Weights of a small GPT-style language model, trained from scratch on English Wikipedia: MLP 1024 ReGLU, vocabulary 32000.
MLP neurons of a small language model. Each row is named by its layer, matrix (gate and up: input weights) and neuron, and shows model dimensions 170-340. Each number is 128 + 32 x the weight over its row's rms, rounded and kept within 0 to 255. Numbers have three digits each. A neuron's up and down rows have the sign that makes its largest values positive.
A block is one neuron, or neurons of one layer that tend to fire together. After each block is what it responds to, as a language model described it from the Wikipedia text at the highest values.

L5.gate84:169078114147074160119107165082099119056122136144144172171105120159154077181135093095070110116149112086094079123131103115118168106110117126134124168146125100133066154174140110155093086221135137121165204090213149143124160105179173144135081121146145106103110123125105112080093163150160105178164142160137161108179089129073124192126140160121177120129064127117094164054078151123179161105157139124084092134129136092154159197130156106143171088142122154173160142120138154118136095135143168111140135100147091068147152110117
L5.up84:135093132113180156097117132071123095174150144200135160129133200117160159104103114209098151134038147174173121132150108121158138196139082128152227098098101166112101131108153133112120110118148148156171075140143197088117081147169075091171079134150160112084158106126128108173107161147062142102146090112120144162118172110125199169135162088120105107139152146128133124108117108147160057096127146119184106087131118091113091064184095170135136107165074161095111107077145101148096188083067125111086147164073145142086149090172
L5.gate177:065112142085130141052144088089137135143190150122128180186150171152093138122165089159198127112109151195160139093130169116119144184072134115092133148145133103130165176175155083156117110140153098132158109156140183116163098139123115110132090134212150156151103135177147148127085140150099073079124101089118155146140220112152149080132124078117075109108180077174125054090097099120144091164120095162098140099080145245128120140131102134059141159162157148106124132149118115163130140155150155143130147108167107098130121088124
L5.up177:081145144208146127094111140129146193157159077152069088094146114078144154081156150142129131108115135165150084092111129113143107129088183085104140156086175123159131091111103076082060114115158102176137113088117188096156121144150108098114067106113144188128151088114101164113140146132077103067161116096154118095097152150146110160095117099177132109149136126125135098092068113114122091095117121143163105140103102150045085106110086151128104130132157155112122173061139094113131182161135147130177151047209136121114147121125
L5.gate594:135197117154197139069199098067217135100137160129164102112125067126149167099168139132115122119131144118140070128160180062159116132099112126134075215146157193146115169111187186144122140109196098099051059132121093157073105129092155125134130129108136154147136146128145104157085145079154216104177147137127132140109160123160127121090166150129125102159129179087113103138143139101128129104166149192123132099054183153165112116111155072100137107069128111120104122152150116125126114122140184111124106120110117145181131091110
L5.up594:066076140120147122087205147063184143134182116128121093156090160138147131153115192134140101112105118137103095121133154169140144131124135092114137179128128206176092150131132113129145131113130096152076117115118147129097058090112097126156093128097166115108168104149103099184121089106124145123186165144124143139145059140112142064119145073152132152106148159121099081200125094142188117091171150139118146162051137137136126161086169129158190152091164176133092121129125056086103071128154192130128127203074118079127118084081
L5.gate597:117098092170127087109137122127086155138068127172148150102105156143122158152206157171097101188053126116182174129115128144166104103111142096158059176157133216157105059147113085146142155114155157170118163105095124121078062170157141148149196150122147041085123117088176108148183146108187070186113145118141097105150150141122121105144089148097157135210142163121129132202106087097108116154140177129130096118192168071148124161139058121155145157152148151100169154178181154119141076102222194154112123132106180175073099150162
L5.up597:097124151179052185152105112102083078191107116176089114126150090106161134198125138138097094054098116144100137144081081121148102060088182148170098154081090189060105160119062117137126121155134130130044115145126149128117115186129123101033093098150183106100166113139082102155135125093144046129145117171140122095066104093129118086153119129128171146191098144068169084162076136069127124122113168139118169086133093109143077112144082108136116165108163170191103175152196127114085155092128131140097117097136112124116151110163
L5.gate633:149123146186112185133207132108208110149151076178122117114179103122179177159145168108105053099147173131124103136107062096102103143121137081106162108189166202124127118166141078111085121119127125144121168147158143157096124107108104126129146093140134139088176122181117126195121174151165104194150071163184162119139109158175164159110120149179130099116113122116130093116136111138067173159164197100121143105074134125102148121122140126128116095131143084097160164109147076079142095172149127137140148120141109104174125094120
L5.up633:143152127085130166076179141127178100138181113096131145133150118080159139108141089111123129126150133128096146151144111080092111095136102136116140148103167127098100147146193162080076144125166112137204162151140090140050084117147162101152111110075178122187194135188142123148104176151097177128111157104146104135143164110122064120177126185082107154071117088151101085140122174157128102138185166090137111101088115143176156147127111137167103077114113125129111139180176142109093162126088036087128140116123126102159118160151
L5.gate678:099117160127157115120069156073130124178133157120159128128190173131141174103113106096140143095163133143172116085164137140166154110102079089115158197095126167204089118174125156096165052178157106122115125114115128049104111116147141118183149095144137163138118133149116120183199107101146130126097137144176066180177177136114058113097124095143141136102171081112221077137157138164149134124153182081088164148095126155107123177130125127122127107133159113161134176107152104157157121106108154164231183089162081079152139086103
L5.up678:118109130206089166109155144043110128133095106061201095152140167136094130117090131093115146116099168112047150143073166087126139143172145149162129133092090117165108153132105167105106125119156113097133104129068124113086152108141133112153140127181141193120068106154152173076110160167144094072107126109153140128078075118116146117079168131117070141110083102097161119128155108150162117120157130112077119101139087135085093126169101185146158194125129180089063118070172090060193154223146161094173076088171064139136139124152
L5.gate928:112085124139134122089125114065124114095152137117103135076157163126186084148134157134174120101100153147080072112123143157202123171154116117133135156134218130110134097107128060154168134084072158060138129153160176151110108133109159107078142167109133081071160142161140101147105122227102062106145157131127160080075132117113167109119118084139125134054178120178104079122146089127129095142137140137124090088120139148134105090157115094125065128136195133145109079174119144090065112139110134136142147162092081112126143119136
L5.up928:138118119104159152138185139090153102150145137112073170104154085145094103110180141169167131139114110124080138130152139140101135120155138103084099092106108156138137079176093075128175135126128121189118064164133136138143128088044127117102125129147124153125192165137083185177144087156168118158092087171231157088127092087103105157125120068111150140168178067159139164154116168136163168132116126112115103126075117111174156160123095128126162118082128139123145117078115075121089113083131085145154144108098103136099128143119
L5.gate948:119089128136120183141132108116182175120146115136157072188118128119103113127134141084114139114140128120105166124139072094078119149096127151128108223110177185092146094147169151179089134075145115181116146142128129127099083079135108125157104151175049167160100054104080065153180175129108185077097105178151099105159111115106121123100079133191140221147135185107138098160110206116098115125137127138129109086117128130060101152128116170134156107118136099176124142150094095122168154152140107145097126143175122097137094164060
L5.up948:146055121142135180117202136086132066144118151143176116089112154144156161149114118163119105127086124102062191128137097108102093151108133105068133097149205185148106125147117143140044169091177112081186153080128068118133064145124090103145152104163159159170103150210103141161126154151160169086134175176125073068151140084123152155197097089145099091138144155129124195094142142138123115137112145189142120099133123116141181147174137124099086124137100144143094116150140104127122134099166121153078110131143148103146096193117
Description: Second piece of a word right after a two-letter opening fragment (Go, Je, We, de, re), mostly names and rare words: go-o-glesheets, Je-op-ardy, We-the-rill, de-th-roned.

L5.gate171:182169139134066143171132143173148086125099117042103142126082181126163178111111139185186122201110134091164131186151103099155130090147094088170161130162144167108186143138103173114114167127141191165126150137174143139099123095118137144121127152100125102121102113039131039117092140131159147160150076168029171162085168121176117191128130117194163152149154149092125172093172158115109120131151166132165144105105109130096115115113106185160098152162109166130138145104174100127141127128138058159147108137083149162120092100096
L5.up171:090124116148083107156144138140087145108119176165139117134082173146146087148162107148156051138159066129186144156162155059110158145110090116144162169110146146166124112131118109132127134135135086129110158170091137165122109051089174171188181226125164116093127128116132097107185080077151159145136102095170178138148146151183160119159144134124139221098175173095144111110093152076091104086125134090137156165157077100128164122110151086157094145137059133153128137092091101099126058170133146135104169060140127137099154167149
L5.gate176:124162094085179055120177099100133090086123194107138157112151137145152128137094154178130093083082169141151197110159124121149144140200153095146111123163132126067070157124151142125103127133221144167126068115144104125105145143105170125115125157171111111124086093121099141153188110140113110094140167108150174076150147115147067134099115124182115092107105151149125112116091166068186138086123123113130128100096181103140116136145123138098194171106085144117106162089121164142101127122113087111100118181072059126111136136102
L5.up176:130182129087124132154105074164113132137159070155137051130120156161124124124103101133200158160129105223111141123134162154080162149074130118116064093135082167126104134201153097131166136155155114138062171129146090152141098095077162139170155058098203101110152126136110160145100136103091101096146103178168092084084137117148124158080078151155144069158147140097152122124120117134082121102138121109143099103111080138164184148130139114117123070154163131104088122115106145121130071173146113152143138113174189090143114150150
L5.gate196:162138101116141188117132112145158149098098124112109126179168116145142159110135116175161101155077119126130125113107152166098155138082122090110140149150132160056113109138141111112083086169125130153134063105129085158080126138163107160093117126086086119123150145110128096094107082101157152134164118177122208123078124140179097116077162124109140128102112096200157149167133181138105144164182113133058169133106098165112105091163094196118106128157142151101126139110160091109173115160138114149130170165158169108142093159137
L5.up196:187096133150169130180179130142183134096136153164150158177149132117136135152151073110124129095147165114060162122139061167070118145101112117134187169096139144127138138170149121136089136100111119125118142120141126118083176143154127106149140136085150185143106074152096163185114136140162121182172143097140117077133181103135144117104138151156133103106103104091122155120141225180126162095228144147122146153127195121094168091103104208074123181171179134086086179119136165150131063171126126137118153179145190157153092159194
L5.gate651:080157139103163169096108085162191143114109125149124147110141126130110161157138098127073103098085145189080137131126159131109142181149177170137149125186145146120184119134110170148147092090204154164103131116146168137130165162104137133162049200156099077112068156157159143140165092085169118167077077151138161087163127096131112113107118096175118134141124161129127142133152165097121132128097186090076169122090167107080107123143106147058154130107129102189157125143104149104184057126136153158071138099146151122137142109143
L5.up651:151130094144109161105140143112077126157134095202097076189184147100116081098128129107103177093082133092107161099114209130113122082144140157201110111135106160126138087066169087160088131153145155163146161080148107126102163100095085163124139114160177123165122104111064159115148160126110090208114067143078114099116145129170173106089072187137150112110155154177168118155189140130095178157152093175153196152095169147214151134126177160147102058083108133121117083132173123189149182182153078167092103117190131071155145146127
L5.gate734:114121116118085103168108073134180119112153100170108146123107137155167164165138180101063172135137087131146146091109106104114124197086165084174111124172127096118096044151116146096175145119168091109127139087185071103140119156096161110158104167109114110153128154160143118163133177126183110092150147121108167121071171102107123138168114107166095118128157128136116134128142119085107100149140166091114066135104140135135130108144095119175085062066123152148100128113120166121083138059154121162179147080142074145131178064118
L5.up734:187170087131112131175157140130101136156107137105185085167123149080143150157132190150151157121108127128161181141100128063172101093132168165166137162104123135151117037144124107124093105146143153142095114142154160080094133115122129136198170154143106131103100108171156100111116093109129104094160138119140131159122086175152162195102124142090165143140127138091148145224156215096208185183130104058076148101158130128158141175114076136112106123149158190089111178147106130096160093112098151179152193182164121111090160145159
L5.gate747:088109128096151186103113152172120101107118167114132141130089142166159151131141109139076147180136112150125123108197072191133148098116155116165151181178164166170132110090176102128115133106130077179178080134155151116151059113103134149119110170134122044124156137153134141125096192196183154137136086088140146126088153106143140144070130090141193177138071136177176086106106138059140118128158125119091139141064123153114218096143091101146117121131115102147157150149136071098150150140140099138151221125165123132187146150131
L5.up747:157104058132121083193206130123147157132092141116104090136098135121123122144123081109064142112156070152093140201079114107046094120129153171151130137094072166095131139176176128086111132139142114039125151068144088108068130121129083128098135108093133192180100092105084130071076116051095114136145095088151166151157121080143096187168133120171136161164188150100126110172167141133162106164097105115143148079141121118136164131155154181100156087232066175147116085151142165102137139072165149125138122083177110142088174144059
L5.gate785:150112064139113184121127053153138139118128107137182088107137067099097209148170089091084104145102122177104116168117148115143172153144159177112125199100059093116147133143134157110099116120088097138079085104120156132187143137118136108148128134112124087192117096123097195166131060078111157112095146125156159142199067118133104102152170134124084162134140166159103125122202133145076099137160188160126145158124162149172125145172141133165095122151134103119075120150150181133130118158147119135070148092149112127115142157179
L5.up785:200108106114112182149131092174162117146151174159175111127096100130104159130094146151093155116057114130126186132119129096135134145151133154145129148127134126128161133074114120094099116130142145150165135077137134100143098176106060172147097158143117076123181121171162151173151128078172080105179102102152093059123108097116069173178174237106079081114143172099126170131142100121092119167100146132123091127143172187150216140158143114125124150085099153098120194132168131131130123147138065103126217114153117111105115122089
L5.gate808:133136126160099130149088126162109158156106179103097189172145125142126163134109156098202116158147145165120166149129111131175193087141147098159122143113133130101116124053169081145139152141184158096147136166212132059123117156149135122143144151078110107121184098129108151138166152137152140139112166133131092072150153129150154142167111120167134090180161127137207112152133144181091149143125135133087159145076138129126126089175169136207114131107144133111130147134114112139118163182162088155138084105195126106129167092124
L5.up808:163155106134137117115188080122164093149064174134125109111076102174109154107102147217037165135153120107118200152160168135070201117164197140121112169181115040121069130184186150105113160104136123113104132118081207122158143085130066128093146154175162102083052141124149119168131166138100130204149152127086140197147116093152138153085123112074171198140138091154168121128181120115184076129067169126096177074082091143138108100193172110112145062121097153134128160153125146141156105093133147151173164182116127139099186130142
Description: Fires on short connectors that lead into a value or object: of after quantity words (pieces of, capacity of, 9.5% of), table-cell bars, pp./pen. periods, plural -s in headings.

L4.gate337:137134127056132142121145157113089145160152134138175125180138103105124127103136158146129199039079188115084092156102087152203198094151108160125121137111119192088134099125096116157173098090100145142092131089100130116156166155163133100117070116156171156109127113161067133165116054128057072113131159130152144147188098103147079182142117069082112167161104108167082127145109138077143118164194143143134202179165072181148070158081154147142138156116159171127098120110129138073170124175115098147080093124184150123091079124102
L4.up337:125101173134172152080114094101157145148159121126110120149142195204172093102179124155098083159154028088104135134098159166141134169116159103093117158157122120153107109114098106151165154086108136151095171111097133115136136110096123182131137141191178126122148169119189107156110112104096105129105117151159170114119203150135192155134134099152181108094147107136074124127130120129123161126148139158129091160109116153100121126140179133096131130137122127050152195070142110106059116175172126158093086113155083098110174130185
L4.gate725:105179147036120181028106120083119136088137152092076104139176118119110171131127147088107159070157140220147128094154066124200103134110076126124109134096128080129129118157120104099113077136146101132128131131154102122128127194149119128132167085133100188114130110135120125134143132119100113161171127114196127073140193171154179076109128097139041143088172126046089153113078091088152102099096146115140160122156126129165113064054095160107155125189153167131168125130124116143165107170138116124121114095166132130169127083129
L4.up725:122145168014100149018117113109094146122126178098089155145134166116137146096081111130095136084093109148095185127107116110159074191091060124097111109153152111084157104120073130122155113134101119154152116094171134143101100150121120161115163093188066174159111095127134169127128105174129169125139096121176114067149213151181156114128110127165123146076139167067134161084105097091107115122149143137100140136118186115145137171108099162133133141150170111152156134068171162113148109170134175088138112132096154104112107143139
L4.gate908:122079077161127162070096102091153111086164117105125144191163156134120127115149134065107104116106135184106157136132161106152130112123122114125080098163150098073113116110144139176126090143181072131137133123133135126120101190165112131114141128122197177125095121160107146145123121138150077114071105135198113132137169131139095116069166110176131091186187138092060152116132126123145140114163131209133095119071164148157123188081165079114153151125127136130133140072145060151072161182106077125104106164172056133100218131133
L4.up908:129093080118121143063109115108123126076162130110152177160133138157141111092131136067159105133104134174068161149096118062135106133097139138127102109177171100064124108087180115173110108118163105127125122115146132154135096191147148124136088131153175146127099120193079152120108110117169089117075111159187140158113130150177100102074128113168116080184205152114086156124093142102117141120156149195140106150081164135179089156073140039131148140166135123119146122100188088153108114166119067151112087156160079125150171138102
L4.gate998:099117147078120151113088122132128164150123162132092098126144119184090124121148115148136127092121166137175148095083162203138113154142106146152093165129109188166110096123145112168076138119146228103149127127154186154099131121145064132140120101119145210137141108130105187161176135145151106177146128160202131124103148101141127154140113136146135117147145122151143192089140065078137127117046167078151121152073114121110108156118138140141111122101127165126162168107098072102171151165126093153144121087156136142151153064107
L4.up998:142123149116210153080147116165086170125092129168124165108114144172156056070144083179132078103079135110081111120094197181185108183096113124110153159135167150092097157092171093083128101152155112110166118086129152137125090132120148135121104166160173203074193120117136123139100146143186128179112112104178087163129163063161154148127139130099113128185062157127169180216168094092137114141115106116092117205131123132132077110093098141070094126152099085128114092105065119127146118159144070168111166167159097092134109121211
Description: Word-internal pieces right after a short prefix piece like De, de, Van, Re, mostly in names and compounds (Van-den, Del-eu-ze, semi-de-ta-ched, air-s-up-port).

L4.gate289:126128099138152114117137099097151187135128111148164188148147140142137153149091110120140212117197125117051105148174132128062123177103156126140137153131161109139118094129094085102136132140131115158123178117093035116125185112138113185171058134117141139179114121235121131181082089142058134139094102170094138147123049155145177155151175160108153141134116123090101119106089065127155093140103137085123117074118101158063133168117160199132088118123098118168112136067136095144168119191097120113160133123104135107104159105120
L4.up289:178136094139105143095144132180038096155071135164108135138131145098125045095125119148100111116105094069175103112134182066173122129186106142142143141108070126166136114075132149101104140101160115149147108127112126138145108101128115098188149134082152115139180096090093105125117154115175153121100136094176180109132185112152178138177129125086144075143133167131083145121149137139142103173126142110179075123110102162154089132123162162105120099153107177141136113104186085159122119147132129090095124065128113149098126122157
L4.gate354:093171147148164164105100100133154129124177155115175161121072136160104108146168132092057102141071131109099126082168140209086115144130174123182150067158100109146149147137155125130105106121090073103108137119088128125132150128089083091137151071105051126153148123127130076103113139110120070111115141138127188121132119112209061065128082180131198158149108141112146185099086114120148149099171192072111095115145078136095121123164137192103082099142106145095184149088078093103176116186128175169185165127094125141143178116095
L4.up354:116136143172157148127116128146103095083129148148139159185095141200141143112158093131069088144101127134137158108125132153098112081087151131195190115157149088177121125175156136163102110114119086160125119103145143168140126146114122095126168165095077130164134140145185138104150183119136090060167082146010122118089122136159144141158115135156153118123137153144071124087047104156108084147136168098045137172110096124190115163144069143088091176152071108129120152089174141170159100102108150154116145112129140194126192132133
L4.gate612:141108090116147146138188111140149111127138066107194084116081097091102112149129122173128148148195114109094083091171130062106108158087150135127193131177124151119122119119079122139107127203140098115141121195124143137167149091118063147142163138149164152186127045145084116140144097123166134126151139187101123111132094187145065103158141132128136126126095103087120173154148089070112095129072166107059124097082141174180127101149071135147099159116158135104117123157134152078070085109209106116107211124149083154158143148065
L4.up612:079154121150153182095169090089125170124161106135107118201174111110124106147131104124083164124128087086067171127128089068094187102120223121176185176165142159124146158150175134105117117119163083139179130135136123075172113073092147085103117111148102113143076092166186142157119139121174146141117120114134149115178104130187136065117128117128174140170104229166170176088106203143142158132119089050139100066130098145087113109113132165099144200106102113078150118073107135135136059166197161103105201103125116139152143105117
L4.gate890:127123109120136131134105083097139090169132133151106130155107107108091111121122207086168168109152126167118154118111147173141121121141128139137122108118122198112121138148182108177131083077044153158093103137128134090104152118076163191125131133151153100189130127138105066087102202231102161147108115083182135155137035083134092122109121128162115121116167139122101108155149100127173158176089129144135133077109149133121153142170127150140127120094150156136185060158128148128154153113154116158116123128103107087172144141064
L4.up890:129153145130178094163150115175120154132182088132178156144107130092124114100094111077139104180126079071094184200137046059097171129189165116094112109185091091103120110130106159142055132162135088121148173131117138197153172129137091145108120074111133161162098106090115201097144154049057119067083074145121137120102131124096161125118165132148163169141134181145135100048143153125126153138175136097081126124098123099115132137179119146135127066116094130101104143169088138080138155150119199116159160159126149103087120094162
Description: The word "of" after quantity or measure nouns, especially in phrases like a total of, a mark of, a period of, amount of, short of.

L2.gate261:120161132078090131146121102154152070105154154129089145149143144140162136098152151155159131149116086165162139159169110121146157138105194077120069082114228156154042077134138131164153082071171157098102148131132075087115156167047105079141146168167123125187113144123130164094129106093135173099129160135118195131104210115180148079141112123121164115135104158134089114150171139154136100123079106117124169105057225169079183146173170160115119103045142063109128180141138057115107140150165068114124104132127132126158129107099
L2.up261:107162134145165157150162093181151137105136100161179148086133117136113087024125070131129159122128057135150143131121199194103153125132146191131087123123119076121180077125120100099129203105067078182135097156069170091135135106097109117199123128140125202104119127083128088127152155153099124131149099071091073121119131119101121098119062146143185126054109165129172110116125155129192125163143107167157154102092076177100074171154117108147107141100122159186125117133092215087093119096108127105129057120175107139208107084155
L2.gate709:183134116079163065130129091118121133056167158146097155150108122135124119123085076144208119124114116192132128145087159174153106142168135149088146133113214135091090091123085195128132112177130153126074122122075125110120119154143127082130181122075145113117089098129080187146117124092137146106176128076094149168142153180139142134107143126132118121097175127145140096161143138183145131144147139119102074107104166125192107175172107132081104095136086140153074172143112179151102141121152099128056109113129093155124147160162
L2.up709:206106096141143159178160144164124186070112141112137135137107052128089078129099061124119121141112100104142087102185107159114161118128147142098174088094127121133137123123128123180148133117164096171137085149056111182156180136148116118131140126090096163132126133120060192135152089117145118148157063051149091131157176129092103112104165158070076143123154103159141102130114124193138151102168184172118120068130151116117115153134092134074101153104088228175092201134124147165138158165161084114081165095104127151143131126164
Description: The plural -s ending attached to a split-off common noun stem, as in castle-s, squadron-s, regiment-s, concentration-s.